config.toml
n_layer = 14
d_model = 224
n_head = 7
n_kv_head = 7
head_dim = 32
d_mlp = 896
vocab_size = 1024
activation = "gelu"
norm = "layernorm"
norm_place = "pre"
norm_eps = 1e-05
positions = "rope"
rope_base = 10000.0
rope_fraction = 0.25
qk_norm = true
attn_scale = 0.382
bias = "all"
tie_embeddings = false
parallel_block = true
init = "uniform"
init_std_qkv = 0.026
init_std_o = 0.0
init_std_up = 0.026
init_std_down = 0.0
optimizer = "muon_variant"
lr = 0.0251
beta1 = 0.95
weight_decay = 0.014
lr_head = 0.00705
warmup_steps = 0
schedule = "wsd"
decay_fraction = 0.699
decay_shape = "exp"
final_lr_fraction = 0.05
batch_tokens = 65536
seq_len = 256
doc_mask = true
z_loss = 0.0001
train_tokens = 216100000
steps = 3298
dataset = "wikipedia_en"
MLP neurons of a small language model. Each row is named by its layer, matrix (up: input weights; down: output weights) and neuron, and shows model dimensions 64-127. Each number is 50 + 12 x the weight over its row's rms, rounded and kept within 0 to 99.
Before each neuron's rows, "fires before" lists the tokens most often just after its 100 highest values on Wikipedia text that the model never trained on; "fires on" lists the tokens most often at its 100 highest values on Wikipedia text that the model never trained on.

fires before: "\n"
fires on: "=="
L2.up84:48 59 40 39 62 70 50 50 42 52 44 50 57 56 75 61 41 79 45 25 47 47 31 60 34 43 28 59 50 62 45 73 38 54 62 49 58 31 77 59 46 55 55 44 61 51 49 41 47 47 32 50 75 45 38 67 62 50 62 41 53 28 48 22
L2.down84:37 58 67 37 57 49 45 47 58 42 39 44 62 65 43 51 41 72 56 56 51 34 31 49 48 58 37 71 45 41 57 74 49 55 09 57 60 36 39 51 34 46 55 57 54 47 42 70 67 48 37 58 36 64 54 60 52 42 38 50 42 45 48 55

fires before: "her", ",", "il"
fires on: "t", "at", "on", " ch", "ot"
L10.up275:46 57 43 55 37 69 48 68 58 33 71 49 59 72 59 43 42 45 58 48 21 55 66 34 48 42 45 46 54 43 32 45 21 48 55 32 41 44 35 42 42 59 46 40 31 51 67 33 36 62 69 29 47 43 46 76 40 38 69 38 32 35 38 63
L10.down275:45 58 50 72 32 68 42 51 49 49 48 31 38 50 69 34 30 70 56 29 27 38 49 51 59 46 37 41 43 54 56 40 49 39 72 61 16 38 64 49 45 44 67 75 54 57 46 57 50 32 38 53 40 31 46 44 60 31 51 64 43 59 49 39

fires before: "0", "1", "2", " |", "9", "5"
fires on: "0", "7", "9"
L3.up49:57 38 57 45 66 76 55 56 58 34 36 50 56 44 56 36 63 61 24 57 56 59 55 46 65 35 52 30 53 54 38 66 44 39 54 57 44 53 74 70 58 39 48 55 56 16 44 40 67 57 57 35 40 79 29 49 57 52 49 55 56 49 49 37
L3.down49:91 52 47 45 55 60 44 26 68 49 61 40 45 41 51 52 50 46 29 54 51 77 72 70 53 45 33 45 58 57 47 60 59 34 48 54 23 41 55 26 69 39 45 63 52 24 56 43 46 64 49 42 49 49 50 39 58 60 41 59 64 43 59 32

fires before: "ed", "ing", "ation"
fires on: "z", "or", "os", "s", "is", "us"
L11.up862:67 46 45 64 46 41 38 58 64 42 37 52 57 61 67 41 38 41 51 76 52 62 49 47 56 67 33 48 51 46 47 45 35 47 64 74 28 46 39 46 37 51 56 75 59 28 45 48 36 78 69 43 80 63 48 70 65 63 51 38 60 43 45 37
L11.down862:43 60 70 44 57 58 56 57 31 62 55 56 34 56 34 62 53 77 30 52 54 60 58 59 60 73 62 48 59 32 52 47 55 54 49 45 34 51 77 43 56 37 33 48 48 72 55 49 45 57 26 56 64 50 60 55 54 49 48 60 53 27 55 33

fires before: "9", "8", "7", "6", "5", "1"
fires on: "9", "8"
L2.up404:46 41 36 51 57 62 37 47 67 45 37 60 38 42 41 64 42 45 62 65 62 32 63 53 71 50 51 49 63 60 33 44 40 41 64 55 42 64 43 59 54 57 69 40 52 30 49 54 52 54 43 41 24 73 51 61 59 08 41 52 60 36 71 61
L2.down404:42 44 38 65 64 61 38 58 46 60 58 53 44 39 56 60 55 67 23 72 54 63 44 56 55 40 51 57 71 46 46 58 61 42 37 65 37 52 43 32 39 49 59 48 48 44 64 54 42 71 43 42 47 53 46 53 51 53 59 54 56 48 55 22

fires before: "t", "1", " as", "0", "2"
fires on: "0", "ric", "y", "ell", "9", "n"
L3.up76:40 42 47 47 54 60 59 40 60 48 39 49 58 45 63 49 54 62 28 37 48 48 42 73 35 25 19 34 46 37 52 60 57 52 56 52 54 49 58 63 36 41 58 64 42 43 50 54 47 58 30 52 22 69 15 69 47 36 63 49 32 64 42 78
L3.down76:69 55 44 48 75 27 56 67 67 36 55 41 60 37 58 62 41 62 37 65 56 62 59 37 49 48 59 58 28 58 47 52 58 48 75 28 71 54 45 58 61 57 51 41 55 45 35 38 56 61 34 63 61 62 66 48 34 68 69 42 47 63 58 51

fires before: "ich", "o", "n", "st", "i"
fires on: " wh", "he"
L2.up363:40 61 66 57 44 41 41 24 52 68 56 74 63 32 56 57 56 42 46 50 42 41 47 69 72 45 46 57 55 55 45 53 54 51 53 40 41 58 52 34 20 34 51 30 36 49 56 50 30 77 59 41 42 71 36 66 30 51 70 35 31 55 45 64
L2.down363:54 47 59 35 46 37 30 37 54 55 55 40 49 37 68 49 59 39 55 34 34 46 46 43 58 48 61 67 36 42 29 53 62 47 46 43 27 67 52 65 52 34 63 47 41 55 49 44 42 76 48 40 52 61 61 43 38 56 66 52 82 53 34 48

fires before: "ort", "l", "ro", "er", "or", "ly"
fires on: "p", "m", "on", "up"
L3.up89:50 58 57 41 55 55 57 54 56 56 58 49 59 41 34 38 35 51 53 48 50 77 62 66 31 47 67 43 52 39 65 52 57 48 54 68 54 30 32 78 29 59 30 35 34 25 53 51 53 49 66 60 53 53 33 51 54 47 55 53 32 57 37 29
L3.down89:48 55 52 58 51 42 48 42 54 38 43 32 55 29 40 40 44 61 66 56 32 45 54 45 43 50 49 57 68 80 45 33 56 35 41 27 39 44 36 48 56 55 67 38 42 71 26 32 69 44 29 59 75 43 41 48 61 45 40 31 49 52 53 56

fires before: "0", "1", "9", "5"
fires on: "2", "1"
L2.up747:51 45 64 43 42 48 70 37 68 30 63 42 61 60 50 45 42 58 38 48 62 56 47 67 51 66 50 27 53 48 48 31 29 69 26 48 39 38 60 46 53 63 55 38 57 48 47 47 62 54 66 49 22 60 38 62 63 60 33 36 66 49 42 40
L2.down747:58 54 52 44 50 54 46 24 52 40 43 35 47 57 53 45 40 51 41 71 69 65 55 59 59 56 34 39 62 49 37 40 47 42 45 61 43 44 44 49 77 18 51 50 65 37 43 41 43 61 53 71 43 35 53 50 55 57 68 31 65 56 45 38

fires before: "\n", "s", "ing", "ed", "4"
fires on: "==", " ", "===", "ork", "er", "et"
L10.up16:51 78 45 49 80 60 60 24 33 52 48 31 45 61 64 44 49 29 60 59 47 54 33 68 31 37 37 55 43 31 43 61 60 51 50 64 51 30 59 51 38 60 49 43 55 45 38 47 45 34 71 41 67 52 56 47 63 43 51 59 65 55 43 33
L10.down16:34 49 70 32 37 48 50 63 54 35 86 52 55 69 51 54 62 44 42 28 55 35 68 52 35 55 43 58 39 43 51 57 33 55 48 70 28 49 53 52 34 44 62 61 56 55 34 44 41 68 65 64 34 59 67 44 45 37 20 42 46 49 77 58

fires before: " ", "r", "ion", "ember", "o", "t"
fires on: ",", "b", "ill", "ov", "ct", "ep"
L6.up362:31 50 57 71 57 40 59 61 42 48 63 48 56 63 47 59 52 42 82 24 34 48 63 44 50 45 63 39 51 42 47 37 33 57 51 54 49 39 47 47 31 20 39 44 62 39 48 80 39 50 22 49 42 44 36 54 50 63 74 41 54 55 50 57
L6.down362:28 29 51 47 48 47 62 42 26 58 41 34 30 70 62 56 70 67 69 34 50 72 53 38 61 46 70 73 35 20 56 60 55 65 43 65 38 40 59 56 44 52 38 48 55 56 65 64 35 56 52 60 55 41 67 60 52 55 52 40 31 53 64 69

fires before: "ow", "d", "al", "ut", "is"
fires on: "in", "l", "on", "n"
L9.up382:28 49 52 52 52 36 47 66 47 36 40 63 31 57 55 41 22 46 40 44 40 44 50 56 31 49 59 37 51 60 46 62 35 60 56 41 49 50 52 65 43 54 58 53 70 39 74 46 51 45 45 56 65 51 69 67 39 41 34 50 61 30 43 58
L9.down382:46 50 37 47 35 40 42 41 60 47 65 66 46 52 45 22 32 56 26 58 60 42 22 50 60 49 49 56 41 41 37 57 44 49 43 52 55 71 42 32 58 60 36 53 50 41 45 44 33 74 16 52 29 59 46 31 40 50 54 83 59 42 51 63

fires before: "n"
fires on: "h", " k", "ver", "ow", "ter", "ig"
L10.up24:53 52 39 65 17 52 46 31 50 54 71 37 61 68 64 32 41 40 47 45 38 35 48 66 47 35 54 64 25 59 42 54 69 45 33 74 43 58 56 52 61 50 46 47 45 50 37 48 61 59 53 40 85 42 64 69 48 25 57 56 43 41 43 52
L10.down24:60 50 80 62 61 40 53 64 40 43 61 54 31 51 36 51 54 34 52 40 44 44 60 41 48 28 68 46 43 53 35 73 49 30 59 40 53 69 61 38 39 47 48 63 48 44 49 39 59 73 30 40 46 61 52 38 53 54 66 62 43 47 56 67

fires before: "0", " |", "le", " ", "s"
fires on: "2", " e", "0", "am", "ent", "e"
L10.up474:48 44 48 49 37 75 70 67 58 40 52 67 64 63 47 42 51 37 39 55 74 47 47 62 69 56 70 51 45 34 64 60 44 34 43 48 37 30 46 56 26 39 55 55 46 69 40 34 55 42 48 51 31 46 69 68 50 52 57 62 70 44 43 52
L10.down474:37 47 50 65 55 65 69 60 55 43 31 50 55 53 49 56 56 58 38 41 62 30 25 61 33 51 34 51 37 50 76 41 55 60 64 35 43 25 46 44 39 58 57 63 60 57 57 42 57 50 86 50 66 70 59 30 61 58 20 48 47 51 51 47

fires before: "p", "ist", "ce", "t", "c", "er"
fires on: " ex", "s", "el", "nd", "es"
L5.up420:46 65 49 62 44 66 64 35 70 65 51 38 62 51 55 56 32 71 72 39 43 45 37 64 58 33 54 31 57 49 66 54 54 50 58 51 50 53 48 55 55 59 37 45 25 42 72 44 35 51 27 40 53 52 40 55 60 57 73 65 41 69 36 24
L5.down420:48 47 40 48 37 46 52 37 53 62 53 52 54 41 34 53 04 69 59 56 66 62 54 47 73 47 45 35 41 51 73 43 73 47 53 69 40 63 41 42 57 48 37 37 32 32 68 62 35 33 45 57 72 55 34 56 52 59 69 70 63 35 48 66

fires before: "n", "s", "f", "t", "v"
fires on: "on", "ter", "ro"
L3.up237:18 66 52 65 45 55 45 47 52 36 69 41 35 53 67 56 40 25 48 49 43 42 76 57 65 64 47 67 39 66 34 29 45 51 53 38 52 32 70 40 60 40 62 29 42 46 51 39 51 44 41 60 54 42 61 36 59 47 43 55 33 65 62 38
L3.down237:55 52 37 51 58 49 43 52 60 52 55 38 52 74 63 33 36 71 67 56 65 67 57 37 61 58 44 62 65 82 21 47 67 45 34 64 71 52 64 58 65 37 42 54 33 60 54 59 53 49 36 54 43 51 62 35 44 71 53 54 39 62 58 49

fires before: "p", "t", "c", "ce", "ation"
fires on: " ex", "x", "ul"
L5.up541:53 42 58 56 51 72 64 30 64 51 62 37 60 45 44 45 27 48 51 30 39 62 60 56 30 56 57 56 56 44 48 31 30 55 40 59 36 48 52 59 71 44 30 42 24 41 68 52 49 68 39 58 31 46 52 58 62 62 52 52 31 67 50 33
L5.down541:58 62 47 27 28 81 74 60 46 65 46 57 53 51 49 57 34 41 65 64 52 49 34 68 38 44 64 29 47 55 41 68 35 44 46 53 56 61 56 66 58 55 42 75 54 54 51 62 49 23 53 42 36 60 41 50 57 42 56 49 59 42 64 55

fires before: "p", "e", "s", "es", "\"", "S"
fires on: "am", "im", "n", "\n", "m", "ed"
L2.up644:54 72 68 48 51 48 52 61 53 52 64 26 62 80 56 51 34 54 39 43 48 72 48 46 58 66 42 43 58 35 56 59 72 47 48 33 53 54 45 51 35 54 68 69 47 35 38 47 50 45 49 52 54 43 39 76 68 40 56 50 54 56 38 40
L2.down644:46 53 43 45 69 45 50 42 55 27 46 58 60 54 39 56 60 53 59 42 56 55 75 34 39 42 58 46 39 64 41 38 48 62 58 39 33 51 49 31 69 53 58 51 71 65 54 48 49 60 52 63 56 56 55 44 53 54 41 49 37 37 58 30

fires before: "t", "l", "ort", "ac", "r", "ro"
fires on: "p", "ic", "ac", "op"
L5.up833:58 67 41 32 61 43 30 74 37 41 41 36 65 48 52 53 54 35 44 58 36 70 50 56 57 48 29 55 47 61 58 53 53 52 59 72 50 33 42 70 56 53 55 54 37 62 48 55 51 47 72 64 60 42 45 48 64 48 32 51 42 53 68 44
L5.down833:79 30 34 45 49 37 29 53 38 75 49 61 45 60 48 49 52 46 80 58 40 54 59 45 51 60 28 62 81 46 82 57 65 28 47 32 23 41 41 55 55 29 49 47 60 64 48 66 61 50 46 56 57 33 50 48 53 39 66 45 41 71 44 53

fires before: "0", "1", "2", ")", ".", " |"
fires on: "0", "1", "8", "9"
L3.up270:58 37 54 65 65 71 60 49 61 42 59 55 49 57 71 15 55 56 58 39 51 55 48 65 57 45 59 42 52 49 37 48 63 38 54 61 39 70 51 52 54 56 43 58 59 30 31 36 58 59 57 36 40 73 38 42 43 49 61 40 64 43 45 52
L3.down270:59 51 52 21 49 61 59 48 65 53 58 39 28 48 46 32 46 60 26 59 62 56 54 74 63 45 48 49 69 60 59 48 44 41 43 64 30 56 49 39 54 30 39 61 82 37 46 38 62 63 54 47 45 55 57 31 40 55 43 54 63 32 75 52

fires before: "as", "ce", "ate", "c", "8", "9"
fires on: "le", "an", "id", " re", "ar"
L10.up871:45 47 42 62 53 43 56 33 54 66 48 68 65 42 43 59 38 56 42 44 22 46 57 81 43 47 47 45 48 56 58 71 53 44 35 41 46 45 63 51 62 36 39 55 42 40 81 51 42 50 40 50 42 59 79 49 37 63 46 57 39 42 34 38
L10.down871:65 21 58 49 61 42 59 66 48 53 64 81 40 49 57 62 50 44 48 49 38 41 59 55 42 54 45 64 50 59 40 54 42 47 19 39 46 49 62 32 56 15 29 37 67 53 54 47 52 46 64 80 33 43 43 77 35 56 52 37 55 40 26 41

fires before: "on", "ist", "ur", "p", "re", "c"
fires on: "ec", "s", "es", "m", " ex"
L5.up159:68 60 54 47 35 70 69 58 66 65 44 40 51 53 60 59 44 53 56 38 33 43 39 56 45 58 45 52 32 42 40 59 62 65 47 57 55 73 59 47 56 53 31 53 39 31 58 58 38 55 57 56 40 60 37 67 75 69 53 41 51 51 36 32
L5.down159:64 54 47 52 45 51 76 39 41 53 59 53 66 65 33 40 33 71 57 58 59 51 36 62 73 54 35 36 40 64 50 46 73 49 46 52 40 63 35 26 53 44 53 50 62 47 56 73 35 59 58 48 53 51 53 28 48 81 46 70 59 55 51 56

fires before: "e", "ed", "p", "ot", "ul", "or"
fires on: "ip", "am", "im", " n", "ab", " l"
L10.up519:39 61 56 47 49 47 44 52 42 60 69 61 40 61 37 63 46 61 45 58 54 64 39 37 61 47 63 56 62 30 44 46 68 58 63 39 49 69 66 42 55 64 58 75 54 70 60 49 39 55 62 59 50 59 38 65 68 62 58 54 38 50 54 54
L10.down519:59 54 53 56 46 81 21 56 70 69 42 33 66 51 51 48 48 41 45 60 59 46 64 39 50 50 29 37 55 51 45 37 59 68 50 34 37 64 57 35 44 56 50 49 42 44 56 36 51 76 51 36 56 61 52 69 63 40 55 36 44 51 66 38

fires before: ".", "S", "le", "k", "y", "K"
fires on: " U", " e", "U", "e", " E"
L9.up475:45 62 60 63 56 33 49 62 39 44 65 34 47 43 61 48 40 61 50 33 42 50 49 56 50 36 73 34 57 61 56 53 59 62 67 66 38 63 50 48 54 49 40 51 71 35 51 27 31 50 26 62 68 59 45 47 28 68 41 63 69 55 29 71
L9.down475:54 62 60 36 44 54 38 40 33 36 62 38 45 72 59 46 49 61 57 52 71 44 83 13 48 50 59 37 48 41 79 56 54 62 42 45 53 56 51 40 58 62 55 61 45 44 34 60 58 53 40 59 35 49 63 55 52 40 39 31 47 48 60 55

fires before: "e", "b", "it", "es", " n", "n"
fires on: "ig", "it", "e", "id", "o", "am"
L6.up658:46 41 60 40 50 48 43 23 39 52 36 46 56 58 46 61 47 52 52 55 54 79 39 79 51 78 50 61 44 45 37 67 29 72 57 29 40 67 58 53 54 45 55 29 47 51 51 39 51 50 66 35 37 42 48 57 66 63 38 49 43 44 47 59
L6.down658:43 46 34 47 59 50 40 34 49 49 52 59 50 33 44 55 39 62 57 58 34 63 43 60 28 38 36 21 46 53 48 43 48 42 44 36 43 44 60 65 31 39 43 60 52 55 63 43 39 61 62 61 64 70 30 77 42 58 69 58 45 39 43 41

fires before: "al", " n", "ct", "\n", "or", "es"
fires on: "o", "id", "ot", "=", "in"
L3.up654:47 41 48 45 56 62 36 58 62 62 51 36 50 39 42 40 43 44 54 43 32 56 22 66 41 56 50 56 52 57 39 70 47 39 57 41 58 64 41 66 63 47 67 34 48 40 43 31 38 39 43 40 36 54 59 46 46 43 58 53 37 33 63 57
L3.down654:58 64 45 55 48 53 50 54 59 39 43 53 40 52 46 58 45 56 49 63 62 67 66 48 26 46 60 48 46 43 64 51 47 39 44 56 60 40 38 50 46 51 68 60 47 62 58 49 35 71 62 56 36 25 46 70 70 37 68 44 62 78 60 58

fires before: "\n", " a", " an"
fires on: "===", "==", " is", " was"
L2.up584:52 60 52 25 52 57 63 49 40 60 38 35 58 52 67 46 47 81 51 17 48 58 51 63 64 56 46 59 52 48 45 70 39 59 47 50 48 61 44 58 51 40 39 48 52 47 46 44 40 44 30 49 51 65 69 48 60 74 41 42 61 55 52 52
L2.down584:45 71 61 71 65 61 55 46 58 18 51 39 51 64 64 65 35 54 63 48 52 27 55 67 51 55 49 65 51 28 55 70 61 61 50 31 58 64 63 76 33 48 20 54 67 39 51 58 51 68 44 54 65 38 45 46 44 53 43 65 41 51 50 40

fires before: "\n", " the", " he", " s", " is"
fires on: "re", " that", "===", ".", "n"
L3.up581:57 56 50 52 72 42 28 46 34 43 53 62 50 55 69 46 35 58 57 47 28 54 54 48 60 61 30 52 74 38 67 63 39 63 40 29 62 57 61 67 68 80 43 45 45 52 42 52 33 52 51 45 42 28 55 58 48 49 55 21 37 39 60 45
L3.down581:63 54 58 46 24 48 53 26 60 33 58 59 53 73 40 34 37 45 34 51 57 53 40 37 52 41 48 37 57 39 75 70 43 62 36 63 35 34 53 56 52 32 60 39 54 59 40 55 68 68 52 51 76 54 33 48 53 50 31 45 51 25 66 44

fires before: "il", "u", "ou", "ing"
fires on: "r", "e", "at", "is", "o"
L3.up666:26 42 67 40 45 54 42 51 60 63 66 46 32 39 37 37 46 48 65 48 39 73 55 55 69 44 31 47 37 49 39 40 28 51 31 66 76 62 40 75 51 79 72 67 51 48 58 50 85 25 20 51 29 44 48 56 55 50 59 50 61 41 48 45
L3.down666:77 32 53 36 55 56 56 42 56 58 49 27 39 40 43 39 56 43 34 26 47 64 44 43 68 40 56 40 52 60 64 59 59 51 27 59 38 55 42 43 39 76 66 61 60 39 55 54 54 57 43 44 55 42 45 51 35 65 59 51 58 34 57 62

fires before: "2", "0", "5", "4", "1"
fires on: "0", "1", "9", "2", "5"
L11.up462:57 45 37 43 36 59 20 53 71 34 48 51 71 67 46 51 35 43 40 61 56 44 44 53 52 10 52 33 42 31 61 28 45 51 35 63 25 50 29 54 50 54 46 45 46 41 40 53 48 47 59 34 64 77 55 68 42 59 54 60 38 58 38 53
L11.down462:50 63 44 45 42 64 53 22 44 62 48 41 52 59 66 45 87 58 50 43 46 57 50 46 60 34 45 37 50 52 41 45 73 42 50 55 43 58 65 57 46 25 56 54 54 47 32 31 57 40 48 38 62 52 31 31 72 65 49 40 60 33 53 31

fires before: "i", "ich", "o", "it", "y"
fires on: " wh", "ed", "ad", " m", "n"
L11.up446:51 66 44 36 48 49 55 29 41 39 29 81 59 56 37 50 68 45 51 48 48 42 57 50 69 35 74 50 53 45 61 52 37 50 52 49 66 62 48 44 31 26 38 57 51 21 57 46 50 68 52 55 58 72 51 38 35 31 33 32 49 33 42 66
L11.down446:64 41 64 49 40 47 57 34 50 58 26 57 65 61 51 60 46 50 46 42 49 49 69 33 87 56 41 52 50 54 54 62 51 25 40 59 45 51 53 57 32 24 57 52 64 72 59 42 44 54 41 56 41 40 62 56 34 43 62 49 75 44 53 58

fires before: "0", "9", " |", "5", "."
fires on: "2", "1", "3"
L2.up164:39 38 33 44 52 68 56 63 70 40 59 50 74 66 54 54 34 37 37 64 61 31 40 48 51 28 69 53 54 61 42 49 34 54 46 43 28 38 55 51 32 55 46 50 69 53 54 46 50 49 50 64 34 60 54 68 51 44 45 54 45 55 33 51
L2.down164:55 62 62 70 58 51 52 31 55 60 57 37 39 73 58 44 59 50 18 51 46 57 61 47 37 66 39 56 61 56 75 55 34 49 33 48 48 49 41 57 51 36 48 45 82 38 38 53 64 23 54 55 44 59 48 18 43 43 43 30 48 56 41 58

fires before: "in", "h", "ro", "k", "e"
fires on: "o", "ions", "art", "ig"
L10.up298:45 30 41 38 54 53 58 55 64 57 43 42 49 51 35 44 36 47 54 60 38 54 38 68 60 49 70 74 62 55 53 55 63 56 46 45 37 59 48 60 47 51 56 45 57 61 49 47 51 57 19 51 44 60 45 46 51 54 39 60 63 58 34 57
L10.down298:59 51 43 49 56 32 67 54 64 64 46 34 70 42 58 40 71 50 60 55 32 62 57 47 36 29 56 33 32 65 43 31 55 55 61 58 77 49 54 56 38 53 46 55 43 47 45 43 57 39 53 70 47 36 49 46 23 34 34 38 39 53 41 18

fires before: "ue", "ic", "e", "em", "ct"
fires on: "ag", "us", "un", "nd", "en"
L9.up656:51 47 51 51 67 57 31 62 52 62 20 67 46 53 39 66 44 38 36 43 42 53 58 64 51 61 55 49 50 47 50 64 52 49 53 64 57 31 40 53 65 49 50 46 58 62 72 62 43 75 69 51 47 57 65 54 52 65 39 49 23 35 56 60
L9.down656:44 68 34 66 70 67 39 58 50 49 52 42 58 51 43 45 50 48 70 50 60 54 48 50 69 64 45 51 42 27 54 51 53 46 41 52 56 52 48 38 44 46 37 26 50 43 60 58 56 37 57 58 77 26 51 52 46 40 59 47 63 52 49 65

fires before: "st", "al", "end", "is", "d"
fires on: "in", "ir", "ri"
L2.up29:34 61 26 50 59 56 37 71 26 29 57 51 35 44 66 57 31 58 42 63 30 59 75 58 37 40 61 62 55 56 40 52 50 54 64 44 53 45 32 47 53 52 72 52 49 46 44 56 42 41 41 55 68 45 58 51 38 66 68 66 58 39 38 61
L2.down29:32 36 44 39 52 57 44 68 44 54 59 45 50 65 55 70 63 48 37 60 41 43 61 35 37 54 56 74 60 57 68 57 46 65 42 68 18 39 52 31 52 40 38 30 46 47 38 55 60 49 51 34 47 55 45 55 55 62 35 41 48 57 54 67

fires before: "il", "on", "is", "ing", "ess", "u"
fires on: "r"
L3.up338:32 46 58 41 61 48 60 47 55 46 63 47 64 32 71 39 50 17 49 48 39 55 43 47 78 37 41 35 38 70 38 43 36 56 51 62 71 40 71 45 45 58 60 42 59 38 64 60 50 43 46 15 49 44 29 47 65 44 47 50 78 47 57 58
L3.down338:48 47 45 56 66 61 50 52 61 40 81 48 64 48 37 39 65 17 45 68 52 48 32 36 65 53 48 45 50 41 35 32 35 47 43 48 61 44 59 48 50 42 90 53 34 41 57 63 41 60 58 24 46 19 53 37 60 55 39 56 48 64 74 46

fires before: "n", "ain", " be"
fires on: "ver", "h", "m", " m", "e"
L11.up473:47 55 52 62 39 39 54 54 48 40 67 43 49 40 72 39 52 53 49 56 37 48 48 70 54 23 54 21 51 82 53 48 45 52 62 69 34 54 55 57 36 55 35 63 33 39 74 67 71 62 41 50 46 58 51 33 54 35 43 56 38 40 44 60
L11.down473:67 51 86 64 66 57 40 51 67 48 47 38 49 48 26 49 56 43 47 48 64 36 63 66 58 48 66 56 43 53 53 53 48 32 59 35 39 65 61 33 65 31 47 53 36 31 62 53 55 54 74 53 63 52 39 42 45 55 89 38 62 42 28 51

fires before: "is", "ic", "l", "le", " in"
fires on: "l", "ol", "m", "n", "ub", "en"
L2.up246:51 43 60 55 64 68 42 61 42 45 79 25 69 49 49 50 49 49 37 34 42 55 47 65 39 47 61 58 38 46 72 60 41 41 69 52 39 63 69 41 48 43 39 37 48 70 37 63 46 48 48 27 35 45 42 59 56 62 34 56 35 74 54 44
L2.down246:71 34 48 58 75 50 70 53 21 45 72 55 59 30 41 57 51 44 50 50 72 41 52 55 73 49 72 43 51 61 44 27 43 61 60 37 57 43 59 51 34 62 76 46 42 58 47 62 55 41 47 28 46 58 43 40 38 57 44 46 46 39 61 42

fires before: "h", "in", "x", "e", "k"
fires on: "o", "os", "le", "b", "om", "ol"
L5.up686:30 39 45 49 44 61 70 59 72 37 35 32 59 48 60 54 50 40 46 29 42 43 28 67 44 46 62 45 53 58 56 64 30 39 52 52 59 43 56 61 61 41 72 52 29 42 64 31 71 42 33 47 52 57 53 72 53 55 34 75 41 52 21 61
L5.down686:65 55 45 34 40 42 66 43 55 31 58 33 35 52 32 50 45 31 61 41 39 52 60 51 42 32 52 56 45 31 64 43 72 49 47 40 41 42 59 66 39 76 66 33 29 49 47 60 36 65 18 45 62 58 45 59 53 49 55 52 35 56 54 60

fires before: "w", "s", "t", "p", "op"
fires on: "ro", " to"
L2.up764:18 42 56 68 50 63 64 46 62 42 56 63 38 19 69 47 50 34 43 74 63 60 63 37 33 49 70 40 31 52 50 25 52 47 72 32 48 44 48 70 55 50 46 31 45 54 60 49 50 46 23 47 72 48 56 34 49 64 68 45 78 56 55 50
L2.down764:54 54 59 51 16 57 39 41 62 42 40 49 50 50 66 38 71 55 49 53 34 46 53 26 36 51 63 57 48 45 55 66 52 23 71 51 60 43 40 64 33 50 47 46 42 38 53 42 58 41 66 55 42 80 61 87 38 74 41 53 69 66 59 61